python train.py --num_hidden_layers=16 --num_attention_heads=5 --head_dim=32 --norm="rmsnorm" --bias="none" --parallel_block=false --init_std_qkv=0.0316 --init_std_up=0.0316 --beta1=0.95 --max_grad_norm=2.0 --decay_fraction=0.948 --max_seq_len=512 --doc_mask=true --dataset="wikipedia_en"
MLP neurons of a small language model. Each row is named by its layer, matrix (gate and up: input weights; down: output weights) and neuron, and shows model dimensions 0-159. Each number is 500 + 40 x the weight over its row's rms, rounded and kept within 0 to 999. Numbers have three digits each. A neuron's up and down rows have the sign that makes its largest values positive.
Before each neuron's rows, "raises" lists the tokens whose logits its output raises most directly, leaving later layers aside.

raises: "ves", "ver", "ve", "via", "una"
L8.gate219:392461471424445482421504493544502503526502525512528520461528558444479514500488485449551521456472460501441493494452473527517546516515573558530461547574566494465511492422596486531487498507524545467504511548494508498464481506537550508507541429540471516439526456498478486500500508536510557514381521437495500486481472566579516446479482546482522497456504408470594493463463505576516463521518545509490551487484500538570533472434431510470546496482501452477468465488420528525529411510530485
L8.up219:492427537500473427497475484526438536501461438570478537544481512501493581533524477510483502524534549452463451401553576453519501495527540506508539583531540428550503554485508549509440466498457469542462541506497435580522561442531393535511524562436512487501545470499478524535533498535518548524443457529523550512464527502489475513457494484526486574474501509523518482470519560514529539439489468505520452526443554525441480537538459491510539509477473556430507418547558513531436454442554480
L8.down219:541427487514528503465596466525474454517524509424508526389452594472465483466478467544498472489535522511544504501521472507512527479518550513502533537521521489432517541512463483388441485541531484500501496532469520588457487495507481447484513456447508425543513446459505574507468565482469493527551519552477475508489471452512457589425500529508507471483526540553552535540459432489533568456525553507461509492498525455480476514536467550582523437489530553444513412504557528470565539501477564

raises: "sy", "ño", "s", "az", "ont"
L4.gate89:433539477585516449466470532496429530518514447535539430479503483520504475522556492562473531508547483463465470505554499582557501494516537475473464448411461460501490572524521513557470511492459479496488502539550485487533568542518546518448552503582471514448574509540448452539528492484514496481522507558518508522446426527462508480560506500510538476485535473455449532516545388506420551484449497544486543560492571462518445456554506513448522479472634490467526513552496475433514530495497508
L4.up89:488507421551542470487427540486452458486533412462529544576562430510537484460502482427492509521461454511538439512412567530536472521501447535493549496394516523503528517542493533491435488490420476432476443526525503466588514506511524580497506448530516536497468461512474491512499424478563549484541542582431560471484482513570471509529533516468521516448551560510541515513504464494499512457469469537539508564486508486556466571543525549488526448465447550495484491483470490541452502475540557
L4.down89:583537468486501527576464530488554496466461499525468513555472494545461556555471526437484557509499478507539492486492524472482523497517516567540539527567472543514527457440468486436480511454502456509525456454518478580520492456431460485603534548457492432528455519461484535463424474488438454446568535513483505519440554453496514564515472478447506501426437560426510501505442536524514520567488485495471419506499491466479459496501522493464484457526446556419446502452452542537476510462482608

raises: "ces", "ence", "ted", "cing", "ent"
L10.gate80:448470529554569476446544438538498551555543466486443494508554466544544529516583484506502523479416470476505475365524448519481540458459504503477498572521503478489481471432463581578516530504507493551518481442541538473556509543491503486504507416547414511543475506470533518457520562494535472480536536459510532449521506555436501515433529549484501479542510447515538602449457466509507501545534505470464493475525563505527499506474494520567510499539463560469523477510518389478498463429508536
L10.up80:517469493497479409486524458568414509481548535467502519501506505514535425408515393474510433516452504485499572516517460578495533490507423503468524562499542532519546532495406471483503474540498548578517496533523506515495503512469550501391482536529484503492456454445491498465479412510584548454513479465473470440496520519552432560468451519473513515439495539567516499570464468467522462481487432527441514528522478597530495545501520517523495528494506559498529445529586512522521523507543520
L10.down80:488473508552544524464510524523456453517517516476589540502484454540561474488517511426596539461461556501540531426515507505497588482488518509491460518484597494551529486397433535533534460485530513542492513551461500530477557509486533453518501510540518481510482482480457487448458477490564543453521462415428442463498456522518471526498504460519483540473499469588536553527441482531504502508459394518461528508429504529538474497433494529534523428506472515499515488470509504583588485384508533

raises: "t", "ts", "tra", "ows", "se"
L11.gate282:561481468573514550519482522543490514565454457499560487468419496567445484508538488577454475444470527536474525454497484480509513463532474474472499562510495450545478515518510582433555479584494512462521498540444482464432474470515511496483508504440474438495466502467505507435494512515456532469523517505483495569462476509466549525461502495478534460486443451507473515548453435455472516398494546555510556589478513483496487511491428513546519461475514547526435566504467652519519474594525470
L11.up282:517525412532520550529456526559474515490474494539566470474518494459440531482561508518485472452479463437496504505554489549522448523591503485505522526445533458490466492463513511562479451568475512467518480508553531469501552484560544542514436524457505518470479559532512548515524503491486541565504424520443572489438533540536511537594509388531484533428480427514544501512458497493454516529465459523475535523502547498513456472464495555503576530551524572552397511577450570488553474521511527
L11.down282:513424488462443492532579538460569522489451531505572509538453541528525488549550551464546513469526539535436538559508520505510499489534538500481481526548530480514484529507548518527460535534481553521588478570526465525502479480580508454520491469458539526535437454523559481488518484496430517450489546546467547494510520481445471550502502434538519524441477447496481524503542410458482508480570543537513536517550574472558499486511548475506539401587462503495575534573484423524583485520520438

raises: "board", "ward", "est", "act", "ru"
L6.gate207:490560494499510540546473520493503470454548559515463509485487465501491499536553535483532502418567531515458518516486514436621470524502500495436521528524509512445491435547403441558512434468468503522483536536487465546420526486476535503456460558470416567434610484520585482457496479510511529514468497503514490513485499528474485538485499528544484582520517479492531471479483506531472502429557441556512512522472561581505445428504500500491489542434469510514433511432547556467571468473466434
L6.up207:456548494531502515451452525460532416526518511483500491447462533530503531483450602464546464530542490541430498566415546507447469502425470528474537488509527449525473460509481544503546516496558503527509557503501503530554463537550591503482455466557515526482478467455509540526503521564480432509520495479456562533522474488472524464488529492534418471419484530497517512461507415449453413445512481451508482546382499527549475372515527514456514527513558533572452470507486511463468497499499487
L6.down207:527567480561524516506558535459470519433488455512461456504473524472490486432451519486478487477497539493494444468491555498489450451509435469401546459562574484560474434543476444479527558486537533470512604521526463548454512537534554503521522490488526528486483443435523525530477537510520477463536497479498495536533439391464474540534598480527558509444486532459471551515478536557520497447472508460504514495407582494535522465484530562530509533558471509474457562434514481508542551528431458

raises: " were", " are", " respectively", " have", "ire"
L11.gate92:446567485474530497523448573565520485465494507498528466495475497524462474465504484465520569438494584427544536503521546474548447541471480561470498519453514495480391572492551510466526535472473507421497498567544489539524532501431513546512488530488510521505508503534504511452513452493500489564485448506553472468612525527515469477482408492554547537499544440471529499487474467480576502437488515591526418540519503435512422505553439530487509479511489548492488519510559501424446517545509409
L11.up92:526472449533504444494482501534476450521479466481502509527558553555471471574527505505518504516443584487506474552490489528513492478529464544435496504541478539513591421452482552537487447558428495556513527482476409443533477445488505616529487519543505520535472462489498471554466504531508481530507420504484526431528432425509435511453415543524503461476589469461512482529413521474448478481479528540502492515505456508478496437532494424493525514517421492505483524538459466588497450450571510
L11.down92:489508539487481570544425529571533479459453571455529445502475470531491495489503526476536518491567539494512575485536587549527484496488518557501442586468539464485418569488544517530456538483479545453497520520550561511484514549550461585503446561438500486542473484446464576450474473457512491550519467474530406519552526527473557509445471486479482501495554471517489458477480455506485523473514518524511453548474434515506452513515441511487478543558526531488488456570521500498405542526544388

raises: "ography", "ication", "otion", "ping", "ica"
L13.gate25:510467478515476453397461493485509528490553446449497484466492482507474464496471549454437506464514476486521491561474510525572554494516523541462504510561432519490470579444494512495509531485449408488527556499491509522509561519481498455426557542457485519547445451569622457530475534467484482470482500485506520487483600412488549429432491483546608442461454434536558517464525472538493527567522456551517535471535459466493429433508514527501513515506486487498519529466509469519468548459554482
L13.up25:503494487443507499427504512553466510517499548454466493486506485494529562501546518485507519535449427501484466553447530459511528540442551540475519526532509502543582501521487442451497437558543450543521497508571538531401516501474535554486602472458452535425489502448484498472495439523454568500506491494536438433513490539572454551541500498584447505479493558519461511523520525546528558621496466567453507446499504530475456602479507522513532515512494501514558547515517525461429477461528560
L13.down25:528496474469554550478463530504554535497483540549480450509516460498516481546497500559413482482479496509535557512497433437517529429487479562413465485441510549504470495460442517495519488549560449471521497527478411490506514500444536503535481453532466596530461547490452493493469540526570475548509486586461579536430471541417487464533498566494463475551508494442550530500517563563485516520527531457470493499389412549527510509525541441499505470550526532428505471512506571515500500536543445

raises: " respectively", " ratings", " include", "ators", " result"
L11.gate28:486529510474441557507513454459527524509576470566520599473533496522428562466472460496550512486510455518469528519539539490456539451586506460511491521537566510493431557508541529477482523493541448517504503493568560523542459487515492489535458405558506550468495492543478506508573421440530476459481563446527567498482521506562471529472543443473517508530455496472436434518512453550537442539484472473521479482437438398457513482542489462485475475505503490569532446441534447518456574469475533
L11.up28:563477480516501503439479484548531539473461485470419544515491539423556538528520498544464521507486422548484516553508466493524584524583512500542488470517569501527534605523502566474485511426561440530516529478532513506544547544551480476493524421557475494489511466530541420503461516452498509486504509481482504478429537473527552524510487485572532488522432524503467524540532556478544521504546475455545545422493516531442479586491476517502565469471440516457464531499412535505377453470498537
L11.down28:503529493503522516612463512534479418455374514533499432515536510507478478496499551503542468499545521452534422506435523497496496509481581474469434536546507486577522530523449467439561501506484543563455527603452470498468416526472495523476512535439505447512479530492536480492504438478548500461497459479509502500605419535459509474521514546483480479455490521504533468503475443530501485486463545559394453467513513500484465519471519465494470446521540536465491533539487573503580475432473451